From a checkpoint of a small transformer trained on Wikipedia.
Architecture: LayerNorm before each block, learned positions, biases, tied embeddings.
MLP neurons of a small language model. Each row is named by its layer, matrix (down: output weights) and neuron, and shows model dimensions 48-111. Each number is 200 + 40 x the weight over its row's rms, rounded and kept within 0 to 999. A neuron's up and down rows have the sign that makes its largest values positive.
A block is one neuron, or neurons of one layer that tend to fire together. Before each block is what it responds to, as a language model described it from the Wikipedia text at the highest values.

Domain and military nouns. Nouns naming a field or institution, often completing a split word: military terms (troops, infantry, artillery, naval), and subject areas (music, history, psychology, education).
L3.down17,139,207,211,213,168,161,219,231,186,165,204,205,266,255,218,188,146,200,250,151,178,228,185,143,183,187,264,263,158,197,201,266,202,270,265,192,184,275,186,226,176,163,214,182,101,242,189,161,225,188,139,162,292,189,221,256,199,194,215,141,106,231,211,221
L3.down32,232,153,227,135,211,159,143,163,170,184,227,227,111,307,267,179,164,267,193,213,138,212,233,213,237,206,198,218,197,206,162,195,140,186,231,241,183,199,150,259,193,189,165,232,223,216,261,143,148,161,202,217,194,186,312,173,235,170,215,187,211,123,275,267
L3.down320,176,201,214,231,274,182,145,189,138,252,199,209,198,296,231,164,136,231,201,235,196,193,175,143,223,205,158,205,227,180,161,231,135,229,140,197,139,164,215,178,231,175,153,250,165,171,208,207,232,143,190,167,148,181,193,212,143,188,260,222,240,187,202,133
L3.down440,226,144,241,213,215,219,248,165,209,203,149,215,180,214,256,175,234,261,178,204,201,214,194,217,272,239,207,173,183,280,249,207,104,171,209,285,136,185,208,198,203,215,189,139,271,228,220,191,187,171,154,131,185,186,179,173,183,112,219,190,200,183,168,266
L3.down546,284,199,244,173,227,183,204,228,184,176,234,195,195,202,295,242,198,175,179,202,253,177,223,282,246,190,222,138,167,213,201,189,171,208,139,153,174,207,156,171,230,184,206,226,267,217,202,221,215,175,184,212,228,240,200,200,278,227,201,130,167,181,202,152
L3.down825,200,272,229,205,221,219,188,249,168,211,206,201,239,198,207,219,129,242,195,207,259,288,209,172,180,194,244,202,222,219,189,190,204,165,221,149,212,168,178,251,127,150,216,222,288,206,151,199,270,89,196,216,227,170,261,182,184,190,223,192,252,192,258,192
L3.down837,211,165,232,121,195,176,157,246,160,204,213,192,181,287,194,243,191,191,177,233,175,180,229,258,194,192,276,231,168,112,286,268,286,248,176,202,123,225,138,258,187,243,287,182,185,89,156,233,190,191,172,154,170,262,136,253,164,224,181,195,238,196,177,150
L3.down1010,199,159,225,189,203,246,201,175,153,204,239,187,281,232,194,203,157,237,142,205,176,178,231,123,243,233,179,232,153,198,177,239,212,248,151,203,240,115,207,199,198,174,183,209,199,152,252,197,212,208,209,217,215,200,184,147,188,237,211,160,188,211,217,197

Word-initial R fragments. Capital R (sometimes other letters) as the first piece of a split word, often a heading or code, e.g. Railroads, RUS, Rhinotocinclus.
L11.down249,217,192,126,264,179,177,191,158,149,112,187,230,161,176,225,206,182,251,170,196,181,187,181,170,180,187,158,182,188,234,168,221,166,225,201,176,239,121,210,199,271,144,161,212,240,253,165,257,197,281,241,148,176,205,256,182,296,184,277,145,122,260,176,205
L11.down393,237,255,175,198,258,253,230,188,214,200,213,87,194,193,220,267,134,212,153,130,213,174,185,252,189,170,210,242,264,224,200,244,202,203,200,211,225,197,236,185,224,246,230,212,208,157,131,232,141,93,230,220,151,312,244,240,176,168,201,187,110,178,175,214
L11.down425,168,154,256,147,216,184,142,200,232,172,272,249,160,219,233,238,214,167,226,174,125,230,182,232,263,207,293,190,237,168,257,219,131,186,178,190,227,197,196,130,144,222,196,247,200,182,233,267,244,217,235,132,155,188,192,178,192,138,127,199,199,134,193,141
L11.down506,240,224,195,233,180,183,217,164,226,221,243,118,241,212,259,213,219,158,181,240,223,194,218,166,219,112,181,88,274,116,182,214,249,233,184,223,272,189,138,216,239,199,198,174,143,107,151,202,228,218,260,243,195,141,206,154,237,260,231,238,141,230,164,224
L11.down669,237,239,157,199,237,184,194,206,129,210,180,213,232,160,206,223,200,187,151,138,182,141,211,221,155,197,252,225,159,174,203,204,163,182,175,187,178,179,201,248,247,183,123,219,288,216,225,211,185,162,205,180,247,207,283,245,231,155,158,204,202,220,207,206
L11.down768,140,195,274,188,224,215,182,167,216,246,205,241,228,232,184,119,177,171,211,166,208,280,214,281,267,161,132,257,175,174,203,165,200,245,130,184,219,208,211,202,221,211,187,110,189,161,262,233,295,258,166,216,159,156,175,239,187,211,212,148,165,210,154,149
L11.down842,288,201,179,162,120,253,262,189,200,182,210,187,195,229,218,211,217,186,192,271,209,198,212,230,190,181,210,266,246,212,176,154,242,179,166,195,235,177,251,212,223,277,143,168,207,194,168,235,265,170,238,249,151,167,161,138,164,210,182,197,154,172,151,162
L11.down984,147,223,137,176,133,182,202,206,287,146,182,204,213,173,190,182,214,198,234,260,164,237,278,212,123,189,237,231,235,191,236,205,220,252,197,225,139,177,215,237,233,181,166,218,287,179,235,165,109,136,212,137,236,162,207,236,127,186,208,188,169,156,235,180

Word-start fragments, table rows. First subword pieces of words split mid-word, e.g. rel in relatively/religious, Mal in Malta, Be+ij in Beijing; also line breaks ending wiki table rows.
L6.down679,163,223,232,194,215,277,210,216,151,223,282,116,215,200,141,235,111,239,239,233,185,109,243,215,90,254,169,117,207,175,215,260,277,221,200,254,152,236,148,174,243,224,105,128,161,230,200,236,232,150,203,233,255,251,250,210,221,165,149,219,223,177,226,213

Word-start stems needing completion. First sub-word piece of a longer word split into tokens, chiefly rel- (relatively, relief, relatives), also abs-, str-, sk-, conn-.
L3.down28,119,255,168,232,219,202,224,196,218,171,186,257,189,200,186,238,210,245,216,230,295,137,258,226,255,192,235,122,215,192,170,215,241,152,314,186,170,184,193,220,179,183,242,222,226,224,221,180,190,233,229,210,255,217,235,259,106,165,140,176,146,203,254,216
L3.down255,173,237,254,185,120,138,217,102,258,216,223,160,147,148,263,212,230,160,191,166,95,175,194,207,230,251,193,182,179,256,205,258,200,187,305,276,207,286,159,226,222,223,209,257,167,193,136,147,244,158,194,158,183,219,296,200,197,225,226,212,216,224,208,267
L3.down282,198,215,245,130,201,116,268,177,261,134,186,207,178,194,128,148,164,226,133,251,169,230,184,194,207,236,212,247,244,174,213,244,264,129,208,175,163,247,190,248,249,201,222,128,206,268,216,189,245,159,241,232,267,304,179,221,105,188,126,173,198,184,175,154
L3.down330,227,190,260,160,241,151,149,191,119,227,176,208,228,196,183,271,248,221,181,238,217,153,194,218,239,223,182,146,220,217,198,234,237,224,235,182,258,208,199,183,237,236,200,123,219,143,84,171,86,184,219,148,254,185,288,194,217,213,155,150,180,218,174,255
L3.down400,266,204,262,194,217,196,135,193,234,195,216,249,194,239,224,183,186,221,198,175,263,261,192,225,229,218,206,205,210,207,152,261,258,239,253,229,156,252,190,261,182,175,208,226,219,257,187,203,203,192,172,214,220,219,223,189,218,232,203,189,225,261,187,222
L3.down439,186,244,212,214,152,175,245,195,209,230,241,176,186,213,181,172,200,183,222,263,146,239,127,195,105,178,244,178,224,219,200,173,176,251,212,153,205,252,204,193,184,209,191,274,207,149,82,183,173,203,186,258,187,165,232,176,236,156,203,184,186,218,208,220
L3.down695,178,231,151,161,227,185,276,270,194,195,251,208,215,228,285,142,128,234,239,154,216,271,226,120,228,199,222,209,192,229,203,227,243,183,185,232,275,225,198,237,177,254,164,264,230,137,207,300,260,220,232,147,232,213,174,207,212,210,273,233,193,195,214,166
L3.down795,164,242,230,159,153,208,152,206,224,155,232,221,170,186,222,225,214,179,218,188,176,151,194,184,250,268,292,183,225,180,241,196,175,256,229,221,152,220,187,213,188,300,240,220,178,106,159,238,136,252,226,152,243,240,246,191,196,169,223,208,144,235,201,213

Word-initial consonant clusters. Opening piece of a split word, often a consonant cluster like Kn, cl, bl, gl, as in Kn-own, bl-ending, gl-ass, cl-imate; also mid-number digits.
L11.down39,242,156,190,166,184,203,221,196,162,175,242,236,285,127,207,154,218,113,184,216,207,250,172,188,262,221,121,276,186,232,204,263,248,97,170,144,275,203,155,223,167,182,205,136,162,217,283,200,198,219,227,255,213,250,193,84,194,240,204,207,245,160,228,181
L11.down100,234,231,246,162,131,140,169,154,197,151,219,116,195,175,246,164,256,155,207,216,299,170,207,152,152,201,243,180,242,231,187,204,161,211,241,144,228,218,166,213,163,241,201,192,188,204,171,181,159,239,182,199,235,148,194,296,146,178,131,271,234,166,259,180
L11.down256,189,165,214,127,211,148,179,168,195,161,176,122,298,266,260,250,163,206,211,164,184,195,246,232,236,246,206,173,206,262,263,161,187,145,203,138,168,126,149,149,218,267,133,215,238,218,179,155,136,174,139,158,228,217,201,268,211,192,197,246,275,185,202,119
L11.down443,157,141,240,155,160,162,217,210,216,177,235,192,154,296,225,196,225,164,192,289,159,192,162,208,172,164,160,198,189,103,238,248,159,201,268,228,138,152,222,165,178,142,143,197,118,205,202,185,201,241,238,201,175,287,190,203,179,233,200,144,213,245,179,112
L11.down463,213,224,233,165,132,174,215,187,152,191,152,174,208,181,200,125,196,241,239,265,193,277,243,198,196,177,155,173,249,133,161,248,250,167,153,295,230,251,170,210,121,220,197,177,173,208,201,143,183,224,236,187,193,200,213,80,218,149,210,190,248,180,165,171
L11.down634,279,193,193,168,156,164,163,295,135,235,211,215,276,157,124,136,232,192,250,275,138,172,210,124,227,169,206,186,249,135,170,176,222,224,174,194,177,219,192,190,189,249,213,172,209,162,215,236,199,184,205,229,136,245,247,177,236,188,240,212,235,246,222,182
L11.down946,165,171,162,162,184,159,202,146,209,168,234,104,228,236,225,214,242,248,191,222,203,220,177,202,190,170,188,286,183,209,211,248,186,274,209,263,208,179,174,137,188,225,158,237,271,233,215,146,205,148,240,196,139,178,188,171,181,200,144,193,222,174,256,183
L11.down954,144,232,167,200,221,128,217,149,203,215,124,168,182,229,171,250,200,229,185,279,203,184,255,217,240,171,188,235,174,239,240,245,278,188,180,242,248,122,264,233,171,199,239,163,261,128,193,228,198,244,135,176,208,148,108,215,172,246,218,131,222,161,206,239

Word-start pieces and auxiliaries. Opening fragments of split words (hon in honour, r in races, cons in consecrated), plus was/been before a participle and years in tables.
L3.down94,134,195,186,152,205,154,216,249,231,266,187,224,230,284,170,181,188,193,141,176,159,178,239,130,193,171,186,152,220,246,180,172,223,204,219,220,242,178,193,214,240,201,261,242,250,201,209,234,161,187,220,248,190,185,158,239,219,193,158,197,242,147,147,127
L3.down162,189,212,250,249,217,165,197,147,254,163,156,174,154,218,207,213,182,264,219,228,169,182,200,206,295,198,168,231,178,195,173,284,205,168,196,245,225,205,211,220,277,145,174,169,201,218,228,177,165,155,171,174,249,270,181,129,224,273,238,236,203,160,208,247
L3.down232,178,227,271,223,230,149,177,225,171,152,242,202,219,147,175,202,226,198,228,225,201,215,131,251,218,224,243,202,152,173,167,189,171,155,194,260,216,210,178,169,170,159,238,234,258,229,255,199,196,186,209,285,224,145,164,223,161,218,191,234,176,151,153,203
L3.down474,160,263,206,252,192,222,238,215,235,187,164,214,198,203,150,227,178,221,222,232,192,223,170,257,213,211,277,295,236,154,221,235,221,233,139,218,143,205,179,261,212,222,156,249,155,182,205,187,161,156,219,144,180,270,198,215,212,148,228,231,145,230,186,183
L3.down540,194,155,311,185,228,211,217,164,173,246,258,154,209,123,122,150,246,203,232,174,160,201,179,248,164,204,239,317,161,175,172,242,176,226,214,137,205,213,219,250,122,167,274,169,187,198,133,291,217,312,198,196,237,216,166,240,193,203,252,196,166,203,213,213
L3.down628,174,200,188,217,194,223,203,216,174,230,130,198,204,173,163,174,225,214,158,172,158,218,170,180,180,188,203,243,240,270,196,234,213,164,125,209,234,172,159,94,231,271,269,134,238,153,191,157,258,227,164,182,161,213,156,150,203,225,168,228,215,225,206,235
L3.down790,214,203,305,204,139,225,165,220,110,269,220,105,187,178,195,113,215,161,167,225,170,268,204,188,203,208,182,215,161,226,108,258,271,223,203,141,244,129,202,168,112,249,233,190,179,160,243,202,174,242,190,187,244,217,161,99,184,217,182,248,194,174,235,212
L3.down792,255,224,165,149,163,148,179,257,201,265,252,181,262,258,250,185,197,168,226,149,216,181,208,121,140,166,185,139,216,235,214,199,250,170,198,329,198,184,207,162,149,168,200,255,229,180,215,213,183,204,266,208,249,269,192,199,212,258,152,235,147,219,174,165

Wiki section and table headers. Header words in biography-style Wikipedia markup: section titles like Awards, Accolades, Personal life, and table column labels like Notes, Result, Total; weaker on verbs like educated, received.
L6.down493,163,124,255,208,205,208,181,179,190,141,191,195,175,159,248,190,238,199,187,184,267,209,172,250,218,181,250,194,268,123,200,211,155,162,147,268,152,221,232,126,243,160,235,224,224,263,238,183,198,192,193,205,178,190,211,230,241,192,197,288,165,185,196,247

Word-final subword completions. Final word pieces that complete a longer word, often "age" or "port" (percentage, brokerage, airport), plus time, decision, and N in coordinates.
L3.down53,279,221,270,209,175,220,177,156,192,218,235,143,185,179,240,274,212,202,156,120,223,179,161,186,216,138,197,165,227,241,213,189,202,146,152,213,232,152,265,166,226,148,198,259,162,273,191,233,240,153,193,269,131,112,244,237,206,224,136,215,242,309,126,197
L3.down186,170,169,186,229,170,294,222,86,219,188,252,217,195,188,175,182,192,213,293,263,184,178,254,212,180,221,142,141,183,196,289,119,149,212,190,160,152,200,273,197,185,248,201,268,194,85,210,209,182,141,159,199,220,157,222,176,178,193,217,243,217,227,299,212
L3.down192,161,184,236,189,190,217,215,254,180,265,229,238,137,198,233,200,189,201,169,222,241,203,191,135,225,182,200,268,214,212,158,209,153,178,242,268,218,200,240,166,220,216,262,220,147,249,203,233,201,197,233,166,202,262,185,155,171,139,176,229,186,151,181,214
L3.down214,173,304,249,236,183,207,290,190,225,193,177,179,168,270,192,157,259,152,180,190,195,270,161,244,126,194,220,194,234,200,220,236,160,232,156,238,192,119,243,133,184,239,193,206,283,156,191,280,188,232,145,256,246,240,191,250,228,149,211,222,149,153,274,190
L3.down342,210,244,211,148,213,120,230,114,184,198,193,221,257,209,323,234,148,120,246,252,190,221,246,162,254,192,189,219,232,182,183,219,200,183,231,267,140,187,182,193,162,132,149,163,164,155,154,224,164,255,251,197,166,244,160,199,188,188,181,189,201,152,148,200
L3.down378,189,187,172,222,181,187,202,237,208,180,130,233,170,232,201,195,189,194,220,239,224,174,201,199,181,196,165,249,189,161,184,213,167,216,271,260,153,207,211,133,262,227,211,175,271,164,192,206,253,170,184,269,138,233,180,212,269,134,241,172,184,135,204,231
L3.down445,203,223,154,218,197,187,242,153,204,156,183,236,256,226,173,129,183,172,208,115,98,194,142,251,179,225,172,176,192,216,215,191,229,193,220,197,199,180,185,189,155,201,222,260,181,157,155,175,255,223,173,153,169,170,151,188,152,202,155,156,236,215,148,221
L3.down509,182,199,257,120,183,211,193,154,143,277,215,223,222,213,241,223,216,235,255,212,206,192,228,236,301,150,165,197,192,243,257,220,233,108,125,193,226,227,178,140,197,240,177,286,243,221,149,195,161,200,152,225,212,285,184,262,203,251,208,226,210,173,198,178

Table cells and "following". Years or labels starting a table row after a pipe (2000, 2020, Total), plus "following" and "post" after "the" or "a".
L6.down566,173,277,194,237,275,311,153,211,241,94,244,98,205,204,221,260,256,173,180,226,193,94,176,224,160,270,220,172,191,212,216,148,148,196,232,227,210,257,178,239,207,204,213,191,244,239,179,185,223,283,188,175,182,188,174,201,215,232,236,197,157,212,247,199

Plural noun endings. Plural noun suffixes completing a word (candid-ates, view-ers, assaul-ts, mod-els), plus plural verbs and adverbs right after them (are, were, also).
L11.down5,221,236,147,172,181,119,191,152,227,177,166,192,167,208,175,196,230,220,174,205,163,208,313,209,257,228,234,196,224,232,165,219,206,197,219,200,247,151,221,191,250,164,149,253,201,220,233,192,256,206,245,180,158,221,205,176,251,243,175,182,250,166,232,212
L11.down59,204,158,242,145,244,165,221,132,188,174,284,145,191,209,153,267,258,189,231,172,209,224,226,265,235,215,163,173,138,205,191,173,230,158,228,193,242,210,184,165,178,248,181,204,220,159,248,103,239,163,252,176,194,205,231,216,225,252,229,197,207,216,222,211
L11.down190,194,218,216,285,132,169,237,239,188,216,203,250,224,189,188,137,198,177,248,264,168,245,230,161,246,233,154,91,216,233,123,251,148,154,143,190,210,197,183,188,247,199,218,282,208,157,194,196,195,136,190,189,236,152,251,159,258,233,208,107,205,177,235,197
L11.down248,257,162,185,172,225,195,163,217,225,204,179,221,227,223,267,185,226,139,225,231,268,194,227,271,215,217,266,130,196,160,237,203,201,222,125,167,214,248,150,184,186,170,279,201,318,199,221,172,236,223,238,140,208,232,183,208,181,201,134,238,221,227,199,221
L11.down490,247,223,216,182,171,116,170,176,160,217,133,172,259,178,270,186,150,191,221,260,156,189,221,239,211,192,229,211,158,249,291,265,188,194,222,179,218,211,188,187,196,169,168,225,145,151,206,305,151,209,129,210,214,212,249,211,237,274,263,199,188,221,247,126
L11.down538,203,210,186,205,223,207,187,327,179,203,202,196,224,209,188,185,193,127,177,249,179,140,189,235,212,280,265,136,200,172,186,144,242,169,151,211,146,141,118,238,139,248,157,244,165,156,241,207,184,189,226,135,174,192,290,135,187,230,209,238,172,183,246,125
L11.down913,193,255,178,205,188,196,146,176,202,252,274,255,232,238,216,179,199,174,203,107,223,193,159,205,181,179,279,235,184,184,205,194,234,255,154,88,195,203,104,179,229,225,226,170,210,193,152,206,198,200,193,180,253,131,244,206,214,288,213,216,152,263,191,224
L11.down947,232,148,241,195,196,202,154,229,195,140,174,155,217,156,293,190,189,205,197,176,179,222,162,168,216,152,217,270,236,159,262,246,195,229,240,196,254,180,125,179,222,150,182,223,197,229,190,201,235,213,141,163,226,142,211,204,232,216,202,225,176,216,271,215

Plural noun endings. Plural suffixes or whole plural nouns, mostly for kinds of people, such as drivers, scientists, players, generals; sometimes other plurals like staffs, platforms.
L6.down630,170,197,213,143,194,202,206,254,264,185,206,162,228,194,159,193,235,210,165,204,229,139,201,288,201,307,176,183,95,179,184,201,210,270,174,182,163,127,172,176,242,204,143,247,219,138,168,215,195,199,181,186,218,258,222,182,288,214,214,222,270,152,217,175

Awards, medals and honours. Words for prizes and recognition, especially in medal tables and awards sections, such as medal, Gold, Bronze, Awards and hon(ours); also their word pieces in unrelated words like Goldberg and honeymoon.
L3.down36,229,211,268,218,174,154,217,165,202,272,225,200,187,157,214,142,252,195,232,234,170,150,225,160,121,186,123,161,256,209,168,141,248,167,190,239,209,220,230,281,211,281,154,223,163,155,199,182,204,208,191,137,267,164,225,214,207,195,160,256,186,276,216,211
L3.down145,207,196,227,195,246,121,196,226,139,183,231,153,187,199,155,171,184,202,214,212,215,198,204,186,197,191,171,255,212,188,182,115,262,226,247,296,230,188,209,321,194,226,213,238,237,241,215,146,133,232,168,155,118,191,187,214,221,188,190,229,218,163,121,260
L3.down184,101,142,178,141,234,310,175,162,198,192,218,218,179,200,167,131,220,238,234,246,195,169,170,201,238,158,206,205,155,236,180,194,179,179,177,221,211,221,229,148,184,243,239,149,239,278,214,110,215,233,192,215,215,205,260,169,177,278,197,258,132,139,185,192
L3.down298,194,198,157,166,164,219,187,175,195,214,106,221,153,139,226,206,313,160,199,188,168,219,172,202,211,199,233,234,238,157,214,204,109,159,154,215,199,138,172,118,169,202,236,268,262,214,233,197,214,123,177,222,198,150,197,321,227,180,195,141,194,131,191,195
L3.down316,137,164,245,219,205,173,129,246,206,222,145,227,193,217,187,229,195,193,188,211,151,162,259,163,246,148,178,196,222,204,209,249,155,156,296,195,219,169,185,154,151,259,197,150,192,271,219,77,247,189,198,201,241,209,201,227,187,227,176,266,141,189,229,243
L3.down327,164,214,195,208,226,227,212,150,185,133,184,174,133,195,210,219,245,196,160,201,137,214,195,239,155,164,169,136,221,107,173,187,153,195,217,138,186,157,209,219,183,247,152,224,231,161,173,196,290,127,223,197,161,171,191,216,190,253,247,208,242,130,220,211
L3.down393,141,223,146,247,174,235,175,235,111,194,201,175,204,229,211,175,168,233,184,184,227,176,213,265,279,158,193,196,184,222,191,183,100,190,151,176,229,225,216,220,261,233,226,234,156,241,190,200,219,257,166,198,172,282,188,220,197,202,220,167,236,206,190,221
L3.down762,271,173,266,135,240,237,270,254,171,201,189,174,185,223,236,216,176,191,121,79,202,265,108,249,235,200,246,214,203,245,199,193,233,172,169,148,225,218,232,154,243,169,127,204,228,258,170,140,286,169,156,241,164,209,177,233,176,159,232,147,200,177,233,143